Weights of a small GPT-style language model, trained from scratch on English Wikipedia: untied embeddings.
MLP neurons of a small language model. Each row is named by its layer, matrix (gate and up: input weights; down: output weights) and neuron, and shows model dimensions 0-169. Each number is 128 + 24 x the weight over its row's rms, rounded and kept within 0 to 255. Numbers have three digits each. A neuron's up and down rows have the sign that makes its largest values positive.
Before each neuron's rows is what it responds to, as a language model described it from the Wikipedia text at the highest values.

Separators between paired values. Table pipes right after a number in Total rows of sports stats tables (28 | 1 | 29), plus "to"/"and" joining paired terms (four games to two, son and daughter).
L5.gate703:131131143138125114134164111139089154146165105103140122121117142164170158139126145155089171124099108094092136106133146083151142160132140096131162104175155106145117145092106096107184117132154167108142110150094118131136114143113131162130193126154143163147108115096107085182141157137107105110145145145142138108129133111144134112125141123095129150139126108104082148153148126153102111142173107135120086129142124152116114142121137149159181124171135185110128140117151128114108125159154129168066115129109138107138147152
L5.up703:127121138130101147139123089152109110120100144153100120134162125142112127136121159116157133115141141118118143140156110112112131109131158126126138080109152131134122157113103109101126192092125134136095126108104157123116146101144132122100139088106112135131153119070095155077127130110121125136121113159124166098099089138119152135114077125134134071140158108200171142109097100073179129117115127148130127118152122159170105123155114096161117127139120091136133154097082109161134174121123130151116104141111117105150160144
L5.down703:124128138139120119119151120116130140134144145138139097119066112124155136127132122134095140084107155105154118106122160172108147119168158102127162140135096103128118107149121104140108088125129136078140153117149108107149149148146116103119175101095122160176085091143102107112153151117116149132109136110137097142128129126144112121096116148112117113138124139125118139113170155144084115131123134161138149134145123116147083118137146124137119120105151154108108146102138116098136070124154124148094104160112154127112142109

Start of multi-word names. The first token or inner piece of a proper name in lists and tables, e.g. band-name The (The Jackals), first names (Ron), name fragments (Dix-ie, Élys-ée).
L5.gate526:080135154124093148103143166082150097121124117167098187118166151152127105091131147105098129093099057132110154108109143104168113121101097154127150164113139169139136137143120140141115097133121107125107137128117155139141107152151148131140114123152112120127110160162130111089141102098154145128132138126120116140159147181153109126125124148123119114120132145141126134143109133147111132135150142100112112112128179131135134108135116087079082147150152125124109138108144170088088131133133212228113095189155119105104156140
L5.up526:086119187119105161112105178101158121123146125171102127120153128131117111094162159128158118099105110115154133117114144166180115119105155155144123162131145128139130088116143113167101083098114116120133129134125150144157150135133210109138080190143130137117093136090133141135138109110137133126169161134137117113181127136116130157159119129116142121101133137124129129144113129131131143130093128142131177123165163174143072113148134091103096123155143074146125171119140116072121128124095179187095103168141140146071108137
L5.down526:124109148150118141051154116119107127162169122123102105102133140126129087106125148107182091093126123075144120141149124108129138129110133175147103205141096141097135129100134137119094169080117108109147159111113128111161112124115143128095147183132097138106098109111136099090103164121129088132186146124134162114133108104108107148164131144172146098117151091136101135115111107148111107134103137156107139129127131095124125153166119156098095116124159083134127115073136089101134160084109171109135069149112154146073093153

Late table cell separators. Pipe or semicolon separators and numbers deep in long table rows, especially sports stats, e.g. | after a goal difference, 28;, 2016;.
L2.gate1065:115100153073128145111154119162129142145116119100141153133172099109100136156116158089107137156089105131150107118096089123144097113126092163120059143129097162128156144087193131148164126126091097093088125141106096110159127118092103117123119117148124131168117139128101102149123116108115093133105165135156177113116123140121169130113109105136099123094116139135109117165102149118100133131138124147173115144109090114138150107135093076098110129141139108137108149122108116067078126154122090117115117090093113126128101118
L2.up1065:144110075167108099126141114128158120123111140137134123136145094134181123142152095146102119146137127155137095137126150103121091103099153119189118060141165136096147112149089134137122115121101182077084122168177145090112099119133188120121134099140126098109152087114114163132086103158158123083131126099160177139120061111131144139109139160114132174125153132083141147138133078121128143156148166117134153148112138112117114083151110140154122156125141160140163115079142172108150131154112125157156098105141139130138178129
L2.down1065:110168146089088151123120091098127166133149124081106130131126109140107136092054126135105134122087149182163109114129123117149117116167119128122084144153094194115108119083179143106177140157136128089148069112119122121122144128109116107113123138124143127141149109139138101119149142120115108133093149102113139095123131135130149129136145146149126146112147152135106116109119146129123151145136125076157099140111115117103136126149116089091126138104156129151137152106108130119095133113159129082141169143116144124158094147

Before upcoming band names. Tokens just before or inside an upcoming proper name, mostly bands and artists in music text, e.g. recorded by, The (Stranglers), Cool &.
L6.gate121:125118080131141128129149172147145140146128139182092135129138114147108114118127128153167105101098120108166121135111136098119101132139148128125182155135158119103120133118142137158147150119122153153150141146142119151154134122118158080184110157157111136137155128087107136111103105140114114091146174074145125119136088118078098155126173141132123151098103134099137143102109123096075149110150135119102113182161187183141110124118106102091114137149114129138157153127109102122105152143152194107127137092126143140153117110
L6.up121:075115101113089163129108134147160126150113120076145114132125134142120122124108098102142127077113107113121165111139113125148097146133157088159149153143167125143129134133110114137121144137083138121155120142148160157156117106135129113157170147103165166154141113098143142121119149129106137164156169118131141120162117171142148119136150174137132124121120156119117144150082096169100142156157103155111087119132153141164116081121113182122077147082097101138160127107160171110109154124134193092119131151140135143145095140
L6.down121:074115143139140142095123140141132145122139109120093107124138139201142109111124122109172154156085127106119165136163114129134107110114107136185148114153129121152112156105133145137157122116098121159170082117117094160170113122102118143153119086112126102127149098166148092123142097090118110096149172124103147143166166142137124160073176164118158127143109118163113141108132135147115095125139119162131166116150146160150172132117109157079106126116154116135136125107140144126097113112142179092156124123141122128128105190

Inside creative work titles. Word pieces early in song, film, album or show titles, usually just after an opening quote or table cell bar, e.g. "Till I Die", "(Turn Out", "Something".
L6.gate1137:112132108074144159115152144151129100134142171122103110164123170123112157113120109154110150138131114129111142177099114162135133110117131153119098142087201123090149104113186097137090094124177110102125107085122168121107126115119116097196163147066146157098115137118096102157141102142143135120177104073143127166167136140157141142125134138110179152109145154137121155147148128139140104120108146168099135100177148130182121115139138150119117128111140144117109127072142116140159144138125114144120124144153142132140080180
L6.up1137:124130114089128120149125157140130119115141177147145115125126099137076121082098147149161158123140106120131159150120105120109163112106114204134096119145139145174149113135127112154118103123149074144141154110136117162088137122138148118173103164122135099118095146090111124151132161157151157108115188116142125175160128154117189114108098091136172113182156103195161099151136116137133159149085100136175131134131143143187155136109108103081155122140150143160102187082129108158137133152116109112119128115117086123185137159
L6.down1137:108142069134160087122153143155092073149109112145118128134080112168134123150126141114166106172100121143134128141131138169135134163144133137141126106141162126121141106145162122112130137092124065108129168116170146102123103137093109111140096148097139114131141146146118139128132149124077146174133120121110164126128166151137132126114112139136164127165112082129136117150100126123095112116130120134164123129170072130125166116159129153089075155146129116145072106123128106171172178114141094142129153148141140127141123166

Name-internal tokens, mostly "of". Mostly "of" in noble or official titles (Duke of Richmond, Minister of); also mid-name word pieces (Bro, Gou) and accented or CJK byte fragments.
L2.gate756:147133086131124100076126070125152148139098127146181133125108105140146148112166111138123094114126109108146116104157126138149120134159153111096173104107081140111129086113109121123129174098122144184152158117179115152103175160104130152141147100161107106144109136101104137047116096122098127147103115144155130179129117153135135128134066095136088142160159110153138112099120129135122108108119078146122135141122117146096130131153152160089149134166130113133129126124144125109116111144148113148185106136124139122093092080
L2.up756:144108127155159081083091129127107141166117068163133127096126104129113096160108169091129149141127125172106127142132093124118155111136134131146134088144070170119106132099129161128142148121069127144146169097103140124144097122108148118130151162131137146122129143104120158101157141131153149105103154118149156120136082097126139172139080142096156092120106100167129136132135121134145117125138122129130135101132134129109134137083134106078076159141106110126127079143159104131141136106138122092155114167119133104135092155
L2.down756:151093149101108118129107114135150190162131082153126114122083133100113115166147141119166129129142166118132142151151101136164090105098098127153121089157091104144188166086122146136137115118094113149142159118130160122130144130081100111162123112155174133136140121072175090141116185121192096142137085158180128168135114125153119135124081104139130082133107105130099169124157135141086097113109102158113135152129138106129118140132116151121100139129075089101129100120124119124118156119106118125166107148134104147137067146

Numbers in sports statistics. Numbers and | cell separators inside sports tables and match reports, especially goals-for/against columns and goal minutes, such as 8 | 24, Purkis 76', 15 appearances.
L5.gate957:132157116126159086115137123169180107143143157146116140106161106115141145067110105088110104174170184165156105142166099117079102114067131144132117157168133116125128100148145124173174162140155124138104093132100121100142082076097144208102159115135128118139160103089107073096151168103128121114086161142126116162136101141142140102152130103156145130135108117096131133148131185108114147105088098118084129118119117124137138102094108071127104153136149133135139115132144091082153122117111127148117073134151145127068155102
L5.up957:151121109158117125112123135067163135144139103099117122133119117124120101166088114159099114141127131110117095106131107121103129086131123137103144149136093122147126133127141146122149102115150141147079101106124137108144222111106125112133147119130151068084134101119131138155155154113131158129100136104132117146101126124130149113118130129125098075170154138159119152171134139115154174133115152104175133119156184186111107100094123122140162123124114139120119116114152123141121141159153139154126146142150096171147112122
L5.down957:111141171154116140132122134152126168115162091137145110145143159140113156141093104159117114151135111127128208092108137096138064101149115157096108161147138142163121066096102144139161156088104109139142156132106102152111171119143148160142157076144120073125134098103152142176112119089145138146067106102140133112105096140127148173112124091120131115161165150134145129128137170147144122140117115129138103106160118141101112126138096136136141164113116166123131160147083114146111088188139173074123139151116122124112134148

Table cells and connectives. Pipe cell separators in Wikipedia tables (scores, rosters, race results), plus mid-phrase connecting words such as "the" or "and" (Epic and Forgotten).
L5.gate716:139145126119158163169099127128129139143144112139145173121183136138116078142130189124088087106107097123163084135131151144092117136144158095117110086155128185099116134150129151065084123146093122125126134088143126144124130155146105155143166101115149121117139111144122126149122133129106139127144146138134130091061113120097144128142132154115131127144115123127133152073133132159133169073065115149117132124128144135081124138100131118138138102124104155083148126133143134127183125139107114138121141124138147139122153109
L5.up716:103137135132138096091153144111108165177138088136134143093112139133129168105120131155132090125102117121180078107121119135134126166142076115135121107136091134137159119109097174127080144079121137117144138148114133095123123127145123097130139105124136171143139112137123133145164119106098181147102110132138109148136121100114097173129128121146103141088172123137164124098137109119125107143120122158117128154163151141091108124158114125129126200125134159130090171075155079121150119131134127120175142100113197172124146125
L5.down716:148088129107115130140137119152158134130088142119078127137111143145143113096145118122150118113117125109145118139143134136142126139158147114070122113136107159138128157157120114108105124112127144121135138127116147128123110112117151128146138124121172129148137139125147104129131100111117116114131116078107112140149139150091120130127132139095109113098108167114109126112137105139115123111085098145139132135120095060108138088149117116108121090146105122149120143153159151105147102087136130146089127122125126142111125148

Table cell separators. Pipe separators and numeric cells inside Wikipedia data tables of sports stats, election results and climate data; sometimes "do so", "first goal".
L6.gate523:169134185129121140140115108149155122118072116103129112115110121096174098112127143129101107088136132175091175149158166122107089106119150130119098117168167118098181109124091135124169121119069116129128108165167115148101108115101154133134159079176128112169114145127098110188177081120104080100163142134144122111151134170105103104122109091114126124123113126125156141189134153115120122139150142088125152142094128143122133149126119118143108123134145118143112119094095102141116199091154101120120150150104108130108124161
L6.up523:112170131138108156128127090146125088142139141138194130127106105136144170147143128153099124120137154090105134141112101153145117147127110131135150135104167067124093147104178133182113140199149140088114101117171131081138091107152120063125102151125145112123140088104119132115137168123135114162103150126130139145176119132131171133115084131158127107154119127155135127125096145127180122140140115136126146125101134140128143112096142139092148119126108164141146177153131102110100133158162146125114100094130110174175155156
L6.down523:134147141119124118109088145109144148097130117109151116175172133119131134113126133089120126105162155139139134149098148103164115078120138121123094131134140132124101114152135073146145144123081110129147099175119078070125111149107174105162114115151153152139092105165156113139110147122134141129100093117154132161185113121109147109121132095125121135161143114131103132150139168115123141103132120140123112149146142135112142134109140131126123172157108176141107176169119113138147172184139094104091148169095123128159111149

Mid-row table values. Numbers, pipes and separators partway through table rows or stat lists, often the second value of a pair, e.g. "(1,440 ft)", "62% - 32%", "| 2 |".
L6.gate430:173126099103118164123126110110124114146135108159129138151112121125128119129140179135166129144136108094109098138125124113163146136126145162119147105149115133165130116144141145102105128135121156100131125082140095113122121158140124131103130137119100121138132099125132108138105109134107105136137075124135140114139150085121142135104146139172108091146152074096146125097115102127086100087116117169112124119084101023123141073170153186124156135167141101146073096122147140138151146124106129144158154117097150126159127115
L6.up430:155133089104157132127142145109115161113147115138096156104122156117085109136138149148144124124134086144099120126113120154190112079095149159131193119118167156143133156124156148120114077134131139125160135098168079154146157109153190116147127159089141139152128114116138168118133145133110144110156114088107089121144143116124143144148126130158119132134138134094119102117142117114155118128137127111124127132115127115135140145126140140118107139170140104160121059142124116088168136169148089146113088098143114141096152143
L6.down430:134111145132101116147132150115117124109118132111159111131116115084127116128118086101120139117093155090117115145169142142090122146150140122161099134154130142124119154111110112133133138114159132095138112178064141082122105120134120125108120081180113140122171115116148124083138142137114104106108079154136123136159151101135111120105130143112146137172105098144118152131082114129139150130134130171147105086107138158135154100124141135098115106109142113127129150087151184183073186116101129136111136150097091108101141145

Digits after thousands comma. Two-digit chunks right after the thousands comma in large numbers such as vote counts, attendances and grosses (177,78…; 13,61…); more weakly, words following a comma in prose (for, later, due, one) and mid-word pieces.
L2.gate1331:128163083120106124141121132110138112128140104158093147115089114157099137114114143112117159110112141138124122125170171117142144114097098112083134134138161126128166138141102146093149131132165095194111135128137125143140091085098109168121166114121117120150129143119120154120141128133129128122120125134131087145106139154130139130113127124128105117128099112142163155131138161103125145103115132120117139110084073139109174144173101113129108143126147092116067100169120089122107180117142129150133173123138168140125114127
L2.up1331:139134148123070127107120087132136136130120073096112155121128075128131156102110124130094153142116139196116110132105130098144101140092133153125108142124109105164090111106101140102139082146134113160137121128096145128131142098078171116122109080121059097129132129120118121157111090084148105089137077194118091122094131153144129095157120085114138140146108139124130101158125086136125129124109129130140164117128122114125130140096150133137151121118132100106144130159159139135106115144157110157113119102126151116148158108
L2.down1331:116162164112084154112098124135108106120165143121171167130096113136130134106123179149107140115099151156124081108125141078123098120144133159097171143108115170124140176170074171112096150183163125155145111146133158103095160085130132117159162127163153132064068123148145129099098134062140116155105126106138088081122121128174082039129131135108146074158147133159133126129139102122148128095099150184141131115126139112108105100161147146173119186137164102129103140119111154127122132124112100123117128122115159129128129172

Date parts before a year. Month names and other date pieces that come right before a year, in prose and table date cells, e.g. March 31, 2014; in May 2015; crash of 1929.
L5.gate1206:174124138113125144161127147150135101154088117104132181103126088126113104168121092090178153126160106124124130141155197130159134105152125135095147082130129129149101159167108112132131120107141157123152147099103100127171084164170113139118131144108144152126094142154180114144135097121156123124143094104121066115124138134121081153140122111115138132159134105144104141122163089128119133115164117147093113113145151089138090145120142145138138140118156135123101114184123084117139115084111136111155123144123149103137172175
L5.up1206:166155152138155103166145184147151168122115091102109152128088093109087138163129148126085133085133109110112146168108156121074158121155112161109157112107110120167107098164131102121126132147171162116155100158114128100139118146138086115106129134123114128210152176102116125108136097146142148144150146095141074140118143127135155133138102097169134113130100108152128131134136117152106117091177127111158128156126130134169089130138129138097136115144162146154114122163158115136106107142130097157122127108163111157133110136
L5.down1206:149156139121125149128110148137150156113032099094106137093130093155111095148139137140133149176191094144106155170112122107086165147142113162140110153107121136115135147122114131111146162105098143157096115117151084102161116130137147130073103114167079156165122131129102131114100146121086117118132124125131121131115125102165114134124108137147140134182156121094127080124149145110133105138124142047112132145111153128101130144107166098119154112126144125115070143120120126139178117150125113087111132134118130114155144164

Leading digits in tables. Leading two-digit pieces of multi-digit numbers, mostly vote counts, populations or stats in table cells (66|1, 68|6, 40|9); also "a" after prepositions.
L6.gate486:134140188103109140098105149120147101092140126114132149123140162151141116092117120105117147140095114135124155110097141097146102137110118155135127146062116117130111094110139156098101081130125129159115095114120114145159108146133136155129114157101136100117143128091149149128098116108204091172098125197094166150102114152146164114147094110103138128155113128129176147167093183132139117145093144119119113108133115138126144077077139157110126141153146108086131114132099134096138129133166095105084067114119092134152159139
L6.up486:106122146157119118091101119107110148109115087110144120123080146139096129146127108128156107185174120113142089117127150119115123133154054158108174160094119116147133121108123152100146081149157138139154126150139166147130119081107108151186161146140111106121115153148078138201172121116165085131163120108092126158150105121086105146089128106110121139130149140104119112158152094114139158137109152154089119077128153149116151091145084109123116150064131099129099124114154142129126151161137137090091118111121118088100111148
L6.down486:122101178134096151119123109153106093142157149072151135140096129133138191124113118169147112152101137093133131128136141116146153113119115128115167120148137094144070131140112137082166159090137122112097155134112137132071161077098146109172114140160105138092138132140138147145145108142121108108139174147139139094121154144087140078154115091116091128117141203106133142166117132144123103118116157178095113133117100127120091165104143132147122107160153162155104119151103144138129160145148151119109159147109092099120115133

Table and stats cells. Header cells and pipe separators in Wikipedia tables of elections, sports statistics and results, such as Party, W, R, Continental, plus scattered prose words.
L6.gate91:142149139116133147122100118159124124171149138149168133121105120140181165124157147147112144124149111128092131162165159116140158116150122060110108133127154101081179108152147092142126137113144175124127120113142119132101088129136118130151169165086133138076139151161142159114177143131106099118077155115180093142098148118089133121147167116112118157068079134136141102147148118133139090113145106128140089134109118114119123131092139143126093114136141165151144166104151127151111148131150137139145119129160139148122124140
L6.up91:137123133113083119101182111112125106092090125127179169110131147080172152151110122118140106127139089128120126121131147104134114108104127091159120143150140109150108123094170097143123130137116134121169139147093115188140127116119118146129117109094166112088146141107130132104126140149084125141091123120114081161120128103123138097096146138122135124166135171116135109205135162114134122157125147149162134155139131100089178098117152119138081157164102131147132157116137123153157161111175183140116153120159130131104145105
L6.down91:141139127161103125120202153151076124090097129117153151130107127104145178110135095115116106152135125121157110103095126128142118162141137142134138151121088141124104126113153184135132103125107111177165107094107128155101119128099138136147124095160081162171107109131154098104189133147151149118142157073151089144158132123149119129107125134135155081152134117111137129127150140134134102096115115111140143146164138091108196138137138157136110080107160112157110148116128098116131189118167140136155154101119147162100117126

Before a proper name. Tokens right before an upcoming proper name, such as of in Duke of Parma, a table pipe before a name, or rival, Actress.
L5.gate1087:093074146140109130144135150079081133175137115148090144129095116135122171152097088095149153117135120072090104167159149141142134137146142118137177131111169133098154073117128099105113155101140171148157144152133085176171143135119141133101121128136150111105115128108098138123134106161131146139146106143126127118105083169104109128144151131130148121106136138111154122149135094165133139149141151122099095087096105111071106105142125153158129152137135111142116098114072138091109130112101127141152202096116146091112102173
L5.up1087:122110103128117071148126138123151136154167105095134110140145134183156155108132111133165093099141155080086100122135132102102159107144047146128121131107109127164114109127098133110103165134135121094139134129151108141118167155164126073143098119106081142080135162103098095116151126154130098115120128127179122118117103099094133149159134137133130143162151141103142124127128132088148135110146107159126150119118121171083129157132130102103162105142150113146114100115141145137125163131133110135190129081077112120119120137
L5.down1087:132164105101130105151145145120128112102151112145105122102141154101148091130165142101138132145075142182102119125065100123161124114140138129157128152091119134091136150114117127119125139131068124135125109116104159092114115130107084125118134170161145121145136111155104110121132144132091122141129150096131159131159183079140149132111127122178113129112109103134143157129141113123137137088124101091132111113167158139154138109101142102106140150198172121133143119127159134135086106192146116126160118102162165179143153117

Word-start continuation fragments. Second word-piece of a name or word split after one capital letter or short prefix, often after "(" or a line break, e.g. L-e-ague, B-oot-ham, W-el-sh.
L2.gate463:168151115171107128088066124150120110143129092172126108111125142136140102127103150130119094120137131127108149121089144144114157128113123145150128136139106182095112106139172107132121145144129195129133083126133093164151114119152102144096115145116129122106116164156175132098152121114146086112104128122167124126125139123104137155152111086143111114117141168141145161137145145153138124133134139125169113179158109069134107093115148132112134169158112143172140091149147120155114096105114133143152079129082120144120072144
L2.up463:141151115140142139092115118155160116140132107171131154150117115127099130128137123145152148091098098101090126125136135131129112155097132085117099145141133118144113122162127170111158152119163144104178129139152098115118133144150126145136143123113093142118150147160181159150152093123122116097143089126150096148143086076127127133114142142159151131147103109140149139109115148118141132118138124123134120167147100118125126135160118167151178145156130103126120081138172147127195139127091108138101126121072143116100108104
L2.down463:168142163116115115127100136151176096114154097126142142138157096157114070133127095129104132135117112090116118147123135103140124128139114135143146134132150129130119138101152107144126150134139160122119143120113097169164132156151126162136123152143137119109084170119137128120131130117133110133112131171114140162155114092103091124131123078137138123194116122119126167130103136160145105147103113155149094136110108131146145100124102108111133147174053145139101134147139159145155096153146153148138102095156099153105143178

Row starts and "none of". Fires on the first cell after a row-opening pipe in wiki tables (blank, Year, 7), on "none" opening "none of", and on mid-name word pieces (B-ore-ham).
L2.gate544:147133140118111178143110117127136131129110148129126140122098122102140135128164152114114088108132110147134121150124156133108125117116111111113111099128135120097095120136147134104135116105111124110131176165123105115131101194113085108094161176129097113102177153161090139156161144176175134104126103140129143118128153109111125126183147163136155174080138142132156127132100136112106109130100142162121112116138122138102150152097112154117135160143184137168127115165139147180124121118124083158130164147110134117127122072
L2.up544:140122132122127122184137165118183133132126096124137113134105144122114126128134118123105126123116115148126081166114148161142128121126126157100115115150150120172130128150089111122147124156138153115145092113116079159102121161142148169177173114142126112110134113144133165116148145143102135109122153154137134126116115138106110160115130132083156098113167153142129078123106088132156123127115157098145143126155120147132119124111081134154135125146116116113121111159140104108182135093129170088106109120106130158118072141
L2.down544:146128130146156177145128103144158144090121147118164114124165090129145092157083129114123155112118132136157085129100160150140110115135123125156133123161155128147120147138093110119095124120118136139146118126130113133134144091145141114145116164118148131112095099142161166145151124140148143109172129151122122120129163136114140112129135157125139133113153121074127168075148131117168102159158105109132114130137103083184109100083093105130102137129136147105102158121161108111151104120145140123146126135140089169102099139

Inside creative-work titles. Word pieces partway through titles of songs, films, books and albums, often in discography or filmography tables: Hold, ness, Late.
L5.gate1041:166112092094140126120084125117116080123149160086093119115119120150113162109094087144090135110089129190132154075129074140135126161131115165076091139129108136147106148125132133149092100143165121101113120114128172173101156128122128127118149113109131150164114132143125123139114131110131135101126100103115141164150143163148167108137140143109092096128135149149144120155153118135135170106138113136071170135154113126158125132083132122090094111151157168133151130100123163144136115156142079147119106149109099165123077160
L5.up1041:132135113122121099126102122149102131127122135154142143130130128145137134137094145101151157093131112104116147113114123160111112133132132171093100099116142134140136127100140135168091099174120095116138140132087114146119141149131158182147142127172114100120136127096141122122140122146156120151092137130113129127172175137116115118134138082130156154175140130149155126121101151109131139141110163101133111159103156117147180162107123129139116114086110119148101149137110078120181125101148122109131146140187133138155149129
L5.down1041:104146155119158115109134131138139119159121110127146101134095092136112114132112181130129086148118113108162136142079092114119077134136109117131157128147121136129169153130149094132129139118169064137105117134143113108100154145152087149143172107108111092124140140167126140116187137105138141112111157123132143100172102136110137110129099115151166105144131093143159139108136136140072090121088150150124112112150150141136131122122154114153117136116125105120114132188166126128134172119154141185105101136154104114125161104

Dates and prepositional complements. Tokens right after "in", "on", or "ISBN" that begin a date, year, place, or number, such as October 22, in 2020, ISBN 86.
L6.gate535:174137137116117107140135196103117111105108139124152127105143115104126148150178143127117174127154115113135132125150081124142154115156139106126159122149128088114152108106169135137133141152148125112120162108157123091120071156162125125121180093096140128136153102116122134131124136147126130128124108126111115115093124134146156115155117121101117151096153144091088157134096109107126163112107085118094143107153142104119077216157132093138146134121177179112099137143142152113111117151169131126132106125098130151162150108
L6.up535:121130149083115135086103080144104101132128132133098181120140137099115127116151081093141096089133076127134143070141135086136109089125167128122114149109171125163097121128177120114149105161122157132135153112123091117120128129156114158128147125126139083158105173157114107143102130156104105148119171122172117135084173099065131138091126151148138127127162145143092086098184142170135138115151129095137111122095125141133115151090108150141106153158138131150147115153111150120145154104118112069126104137152171107114125129
L6.down535:105128161138173084105128089148127125142111095146150136151091126095136121177108140140111109172132133123071158090118100147099144150132131125147134147117129121140114112164133101134182110110148101140116156112108171088144122126139096128113075116083061124141146072116148126165126109149118143124120119162164115131148149131117143084125112137111079127137106099121143085144134112139110108132088102134135134125156153116159129154126177112142099156126142143154130154167151159096118110106101103188147120153131139122136123148

Music genre words. Music genre words such as rock, punk, soul, country and hip-hop, and more weakly the first word ("The") of song, film or game titles in lists and tables.
L2.gate50:142130102133132212147149129128121098138141154136159129161147126130102152161108123141123146125093143101112105127145140101126087121112097153113123162129176146104130155092146141149139109092087153138150112097110136177111104117114138103149112106118127141086121165120095126093094104096155115136122155147132068134183107132108163155086145102142141111112143119157085130150130128116129125079135143157124184130155161118157088112107126109124088108112137142103142125115121177116130130168116134152100081142112142151107117139
L2.up50:124088098125134117148154131079139093129138099107159090184127155109126164108119140152132144140112111110099101159137136085139122150100117135135124162125137138141123147127135142131132116109068138141155131139097164153122129138094124144120124151093090148069135155124069091163138152111149154139120135120122106132139160125111129126073135119115122140139161139110125142094135149126119114119112110135084137146147141142124119093167106145113128153123129139147160152169131161173168125129136181167143152133106121130100131170
L2.down50:130087111155122079157129125088127141134104122105138135139078103130103083125125124135171112137080115152111129138152106123150134137149122120170132142109114112131103147104122124109091147133077164123171157140119143115137142096107124160153162147131120099130136133183097131187133150081159153145087165096165165109163146089075128122137108124138102115123151124162155137102156118146127101107124115179097137167137141117118145091152127106170132091118114111170116146155168111092119135106117156118145113121118146128085129158

Table header cells. Pipes and inner words of Wikipedia table header rows, such as Date of birth, Year and Mint Mark, Pts. |, and mid-heading words like See also; weaker on prose function words.
L5.gate696:152146095107072097107168143192185096126164145127123121060104127104120133145117134123104147137126174148075148149187135108118097133158069123120147113174121113147116119153179161097115157091140147139142110119151105121126151137111109113163135150143140166127124145131152085127117119119122138142089163146146106142143146107142164188112109125110129142111107140105153143151126119127110104103115120146147152125103098152176123106122116125094159137159138152112124097117136107142102118132169158123135114111124138121105145117
L5.up696:147105139152156129114136138111176121134137132148122134124085128165109087143123134107113122138148147154121076119156122103114118120144111098152107103150156114081091104170116129130134206109125120140148114095164166098111107080115148120120139125125150112113130138133083125098132147132132144096119139197124145127106127098091123152147118145116123095130158127087112120140107132146187111173112113114157126123126118162171127112096123100129087139121094159157141153069172150145100126136147131098111126117142123146108156132
L5.down696:147125116125079130098143130109142092156116134126124102060136100131138131128134134105131134126117100133108180136136127113149140165154129159127149139132112164068124151130142141137122143104129077122140134087137117136157133139105115099111162139133114086119113143127160117083139100091108135113117130126127132105135148072104148161127119198153120105175154081150137107093202136119133127143074114140134146155093156066122157109144113138095130143124102166156117136162106123168072066125132087078102141117137095115107112131